Weights of a small transformer language model.
Size: 2 heads of 96, MLP 960 GELU, vocabulary 4096.
MLP neurons of a small language model. Each row is named by its layer, matrix (up: input weights) and neuron, and shows model dimensions 0-191. Each number is 128 + 24 x the weight over its row's rms, rounded and kept within 0 to 255. Numbers have three digits each.
After each neuron's rows, "fires after" lists the tokens most often just before its 100 highest values on Wikipedia text that the model never trained on. A number after a token or word is its count.

L9.up319:112134128130137159129143145108135116143107141106130097139164118100121165105109139095130116117109163101171158151095142152106121116158183121178140118150132146068107152203131112113143135089169170152091135124134109133111116114142134083103154111136114138136112099146147106136139144113118121094106086131116120084129116157135137130118101131092115128122121144125181105142112097113141144120151124103178095120142117133149158118166188146142087127133081152127133149152086146140108212150116123187143103146100171131110147124129093124129113148118120124146122132086102121139103113108133118100
fires after: "1" 21, "0" 19, "9" 10, " There" 4, "|" 4

L8.up330:114094165183124157105113173121104154134095143101192114123103118120094139153184144150169145111151104147134132136145088109114092080136140123138118146154124133113137123100107161164141111130151168145143118125130106094157104093150139136135097098141102087134108133145126136119153127119064132147108153143085108081137110159084131115139132128103168137126124133139104109106156152135113127107152147149111130133129128098123160124141164141171074167102164152167139105106102130137121114136197111077166148115122110119143104111176128137103144129099119144140078116141107130133110126141129136119
fires after: "0" 25, "9" 11, "3" 9, "2" 6, "4" 5

L8.up861:133085119105115150104139113112146088131165083104137113143117154101100159154139150125121150167113128152137144116150136139139125142112106150126167124102135148091111132119104117093170111142110135149120128152146142133163120074149092160141146107065152114081159106159149126164158129127143134093115100092149120152132095154141143103162122167106070136155151185117136107109076154108109113119127111132139179115111134158116113152138151116165119101129147157138121151113125138118128154114118104096157088108145132137103126109136123124132147133146091112144084072144183104156086109129162168110
fires after: " |" 60, " " 20, "2" 7, "1" 4

L4.up804:105093158078162121136115135105123122139149147128140131149172139165179128143097157124128086129115116128183137141135123126090119127130093062132104107111143143114111170160113082105102147162100129135148137058109109145112105121128145128151139168134127124164115112095123136120111177145149139111126119122134127112143131138146103152140148138152148113160127144114152173146107127137112121171145072150084142125090142180079109141103142106171132151101104089129093132133136136081121143143110122155142120149141139092132106106171075129152161129110108107153157161139109125144156139112136118084
fires after: "," 48, " the" 5, " Gen" 4, " and" 4

L6.up555:130082144091158157149131172124162115110131132126097094114128115114144149155167152173141098121112134127103139117097167123177100150118107125138137135147135135097141173099077173106135157128083129106132116113111104101146106131126123084123145099137138111126143103093122141130128165123097143123151096146146135119185124146132137106114155104172124122067145137154143121128128114160109186148109123114098117152131127123149104118125140152139125103128137118127095099143159118114108129114154076166142115111123138088142143142120194157121144101088108094126170058160149099155124153138168111109
fires after: "0" 34, "2" 12, "," 6, " that" 5, "1" 4, "5" 4

L3.up738:124164164120125093126162119168122116217094170106136100080125131130069121152141135142183114101112128123144137116109124163105108122120091149143156095104101129111120095132129185128118106109095151110142071145142108149121111130155130121089155122116155152133087159128129113135179119126084134159118138160130116121160112152110152073147141124123089129140132142158139163140146161153101133131144136124109124118123129137168123104076103133143141167123100103150172112099081160137130108147138153135085116132145106112139151142143137123113160122127072102130132096127116102101134136141157129133
fires after: " |\n" 50, "0" 5, "4" 5, "2" 4

L8.up783:127137150124131122153135091104149147145161094130113143109119117151141135142146126078097162142136117145166140112154137185134086142112153155149091128106151120123116192096114140091146133110134138114136186097135126146136107113166148111150147122106105123153135104194101080114119118123155159105107091091144115123113170122133120118145110118122120143111135115125152145139121130125088139121135160116125120128155134105126114104099114110135134093124091172117100139135132193123109175161130108183103125063159163134162134163137096129115106115079124118099134095161114122063152126142138115104
fires after: "0" 24, "," 13, ":" 10, "2" 6, "6" 4, " P" 4

L10.up313:188146146128126120153144093145111111119133067086155131123113140110147123118107140139096135135104114131111120129111183097141123116153128141108147101128136123097081130093108122137159167089149129157130102174106100155163163118118143100118123104133143078135108110148117159136192149108143119107138143129122115142117147134157131120173125132118089124146125128145106087127169170123118137130120137146104107138126107126129095167093195162139131135137105149124145135115130162102116161135159067091147105124132145117090137119145201172121119094143075131087166138120131102153137102144133123104
fires after: "2" 17, "C" 13, " C" 13, " F" 10, "1" 5

L10.up121:111083132122134113147117098119108100102106108136067090199099188128119133121139110109103141101107150154116146153157142150096119118131129124123097138095171169180126113133143163138103136115145154112141114112123141122124135103108114079133111159121142136175124103131154130098155116135150095154149152123139130128129139097101134137115125137169080103110165081115136103151112125153093120145126125112144143138079129084128126096133146112134094111154112173157109107133129131066146106155128140106107148182165087149160146151173132137143150090099142144147152110136087126122153129140104136165
fires after: " d" 31, " sh" 11, " j" 6, " J" 5, " D" 5, "J" 4

L6.up433:131136117148131138143150163154148127118163138123107139076129111170142134144147133064156112115129121098096127154158136147165133147127179094128096162130141139133132136122142163090150121127128120147110091146156156098134107093130166142111141113089153129130074135169123136131137132097094096119108135082176137102144167125153148198136111134130145115100134177103109108147150103095124158100069123074097134134173142098144138098132114126123120114146109178087122137087104112165115157130139119122119164160102138091109096147146137143103101145139138142122131104137149115127112112105121119176
fires after: "0" 12, "8" 11, "2" 11, "6" 9, "4" 8, "9" 8

L8.up756:138089138100145147120128137127129092126086138138177108113165171109126171124100141154117146130147123116122095127129180157106088115161155091139130104127154105072114158133158104121127095113130088129130139136102142123136130130153134099175114134117088145127110163113103092130098156112144109123128135155146162130110109113175171126108158107159107151140136141140098099099135153114098110148090107145140101134119144125123152131092130112094130132136143139113147118148136146122122126189133129096101085137144109188158083172155125166129146108136170118117142070104166160112126181136128086106
fires after: " " 28, "9" 20, " In" 7, "0" 6, " t" 5, " ent" 4

L6.up925:116133142142134122089133123117137150154081116075122132109147099117154146124151153130126096130099110127104150106103149129117174145137122087112196117123146162129131129122107118120180123138124129146130151110138111135130163123122113113105171117150117075158132149137132120173172116066131113162148078094147122098132120117173118110109136162133100105137169157120124116108092097139161123105086126113068145097107112129125098131165177167140111086106104095111096174176123123175147163123123125122159167116141127135142127112176138137145106099100127134135094163121134127147134111138112144105
fires after: " A" 24, " E" 19, "E" 11, " O" 7, "A" 7, "O" 5

L10.up0:092080142144162186090096141132098123125086076126132136151112082151143091107145109115132182129112155129122169099125143148125112119159120118115110079151094088098091135137129098118133143126144143128124131138121111103151137139137111138125139111107117108128128117140104149144103125150139123124126168101102113130140142166143136153111176118160103095114134135112170150179155145134162085163149090140088124080124138094105111156150114113137097145147187146126086136117169106087138154131130160135153107188147080137134146150115150117126129118123166122165121134140128173127134083108103142128
fires after: "1" 35, "9" 14, "|" 6, "–" 6

L4.up665:166142179163177118173133138158100107169116132117105137120166089127150125149161166084128109130161127171142144145087131102113112150153154147152104117132131117115115114137170097156151105146162137086139111111143113124120122092116140099121134151146117136110151132135139121171150139103149137105094138098117106130109135084106126126148097096116095173131104142135148106104152074104120141131144120132052144128083131160147100159133166135118135165133114151112151136105155143081132106096130119179191158148120154122110136087135113112152135122105102111120118136096127115093137139155117101092
fires after: " the" 34, " and" 16, " to" 5

L8.up498:142119124112122100122156105153142118120121104115145132146130091160157118140093118178117144121156101127129115156135097142082137117101081139149153145108107136093107136138116137104163078147120086149135119112151171148096098117121160104125140174139173122133121122136135180141123146128127143052070124136148107104147111142121096100118135125118157126130149150067137122124132134111122113071132154113145159149064130129138165175105142116149092117087134126148151174149104149139140099101177098126149145103110101153133142110152150126136181135116090160145136108140124149102145144117163145108
fires after: "0" 24, " his" 15, "9" 10, "2" 5, "1" 4, "7" 4

L6.up73:091108106147148148104138162135144139126151107144113123092115124138142113137129131100129140125151093116108112119136133083153136105113130087154127122137149158110127117156138133135145171078162110161130044108093119152111107128130105122114138136119173178162102089192119109134140099108134114161142142133190129092132135115105147140163134125139136121133111124119157130174132103148115128123083091099080123112129122110141085152137142119187137124140123127158100179144113143161139148134105160120114110106116145114118080133094150113133159160126158163102072096110120139107179126098107124153
fires after: "1" 18, "9" 15, "5" 8, "8" 7, " L" 7, "6" 6

L8.up261:139139130115162136187103166149111139092117151180140091167123136119122177086133134116121151116137087179145114164142130116145149129153170119078126072118126134075093145122100145139136138123163126136108157150104120112149108103127113106095159142149129097131105130166134138170105132126153114067129118138134133148081095127120116158123102110099110091148098113108170139154126124115136111144135072139120145074071142119085084138115137136103121129103115150150155157146101149118134138112113145142129100149115153141138117110168161095128119157137145129149144125151107099159153106096160113135
fires after: "," 42, " and" 14, " |" 7, ";" 6, "." 6, " but" 5

L4.up876:127111097070170138111109100123095122129119095120096138104097134127136140129104152129113168103148131146141127120138128128084158102070098121125152132109154104145141133092084128152111171116119138117115114133117144141104097097132090147128091137146171173155101129124097135111181140138150128142160149111130140133173172092168136128112175149143131106135152160128124144137158099100145130080126129126189103116119130124136097092095128113169118148139102084139177140146127115106154128103136143134082106137123119152148114119120139092100162087087191144155150109097115141103147122100126127153
fires after: " d" 24, " D" 17, " c" 5, "oll" 5

L9.up714:130122147117152137124134124158110126165118097115141109107137116129205153130087129190144157152120091103144128114135139153106156123137138109164140092130114113131137163120091117097104125062128121126126161140136134131122133135126125105143120159106129181118143132095136134136118094103117148104098123139140147095164174132111150121123100143178130124118143102084144124090119137030098107103150121156116116123143182135171095154090149157155160132146097155147113119151171095116123120086100115145101128124153105116125133134150135140127157109079125101134124137175114153104130154141121158108
fires after: "9" 54, "0" 12, "8" 7

L6.up174:131170095095143131096075151125158132138154103129101110148127134138139076171146171106143128162098145135115151130125137119105099103169125107105133129147130128152110115172143129149148139093117139135150139111154167133178099116111138152147129126122074080126073115127129161151132145113133134104100094128138133157110098152102142152121109129104107109111109131152167071143144102096082149088117156121089096124173168107111181118148137130103114153140150149160077121115115094150117194153158154150129150131123091118116114103136099134123130128123145156136143114152132169129105120094110145119
fires after: "4" 20, "0" 14, "8" 11, "5" 6, "1" 5, "6" 5

L9.up141:114185178138151090128166178136139126118093127145128123141092127121112137099127139121110150141130110123126133118150104139136125134115094105124140102136080151121109123147136093184100173106152092116033124088130087109129168138170123141159158094094095115111138143135113144131147136163131145130153101113129092112136138166113172169106129160102137072115103154133150146155131134110107134119092135172116129080107091129163129160148125114173097123106113117126129144133105102118160153088138105140126158178082140126148145119126120135098142124126148164128136129129103155131108108141121114144
fires after: "1" 24, "|" 16, "–" 12, "6" 7, "0" 6, " /" 6

L8.up214:134113096186148088114097081098125139157107115106113152094080163167126160182108087141136108140132126107118120184128122129115108130192133125162136130144174134146130165142128127131110145097105139167134085145136147157131078079124101135188119122145137133129130120109112155123129152135163148106125145130117158106137084126103124127131108119186094114134117105131131131136136075139115069151162081145092118149130156136144153142105128133121108136096109096121096080174150109138124112125174145166150113114113128154143143159114137161106126113114122123131117112109115126096131134151099121097
fires after: "0" 57, "9" 40

L8.up752:205154147128135111109096105124154132122092149137118095176095168137128117153150148134141124174145127118179093118105134121148106140152143121097123164071103100146154150136108097152163113137146133124134174133094148127128086098097086145148114124152112137132145152134155126104117135121109173137154142106095155143145159114092112118087121134117144118130118146111166110175137143103156090092070106159104092107115150171135119073130127112109113147129134158091123133126100135157128124157113124164168118127124122127087165113148091100077121123146123101102162129103130127133141149118149138120
fires after: "," 53, " |" 7, " " 5, " the" 4, " and" 4

L4.up175:132135085091156167146089118095137079146169147159146136145145137095126149092134116182144155144120100138125062170114156084122122148146154174121086101105140129114153108111126123094123126170134118123106156157128108144137150120122127163144140135178113123105152140101149147098089121109106113136118142106160147155132150123114129116105126166119147118121109085095131153133118119158163101180095120141128090110108114178109124103118091176088156132149127147131103148122126140129159109116123128110131138126145098190126136138150120113088117165165110143120112130088128113099150141074159138117
fires after: " " 22, " |" 19, " L" 7, " D" 5

L9.up548:155178116121097113121141147109133149134090168158144102134116133138135088125130096150139147106126105102177130167139132131150123166123132137130129136125114126154121105137124115114116128096142141117137133088148112155083160151122111143069144106133142169115100170128145122133082101128136167129109124094143169110148126168119097150139135144067124127135115128111122099092192210117098165139149077100134095112121167170108138103102094131133098158135141164102095131158123105105144125115112126131122162111182112130105141158147088119133131143100131144102126132112121190089148117110128136127
fires after: " " 25, "," 24, "pec" 5, " cons" 4, " (" 4

L9.up144:129094139103134149133165109149109089148093136160116094108165123108102137110129175134129173102150177168128118116113128100115106122156186150113159135146133126134159166122080158128086110126113175089128127118149123110110069136147127067115095112188116122130145152144140132146141092134143146126144103102151124156110146131109119135126089119078133152125107078165141116112142115121116132123163152146143128130139129142136138132158156115136106118119121100154131116110082115133118136177127116123113121126126155173132139146151099106145167094081078106159099155117098170149076134101127106131
fires after: "0" 25, " and" 13, "–" 8, " to" 7, "9" 5

L8.up956:154177130137120104108118122126120133182073167116195148145136133127094115147151139130121115106117147139122119077073095119118119127132103125110126115144126123089141077111135164112141157124117136115107143190095083134104156129138173138159131122088148130149103138108129117162153168181129153097112143076159101086132112121100131138126146138135140088112116120175132104129125120167115156100144102129096124131087135134141107121098179150149114160135152138180139174158148108109125135137103136139111130125114126143110171121123149124118059133149133139102126137143148092117132117088119155115
fires after: "1" 15, "0" 12, "2" 10, " and" 5, " He" 5, "cted" 5

L9.up63:123132128158082165139127153089124069169074154115131110158103120124145088106099125101155132099142113124124120079148129098126140121123102180133126123128140123134119158104151122141112121115127081098142107159137132098122132135129143134093127093159073146156104125140111149126156141109123129115159141099134062122116140165125137148129110108138135128084126105088148109149138120114118081116091120113109164131141159106117158176132132159151086147179121147090135120151141116100114129128094155139150159181166131085144138128138106162167160147105155125146139165116182144150091149115153134110
fires after: "1" 20, "9" 15, "0" 12, "8" 6, "3" 6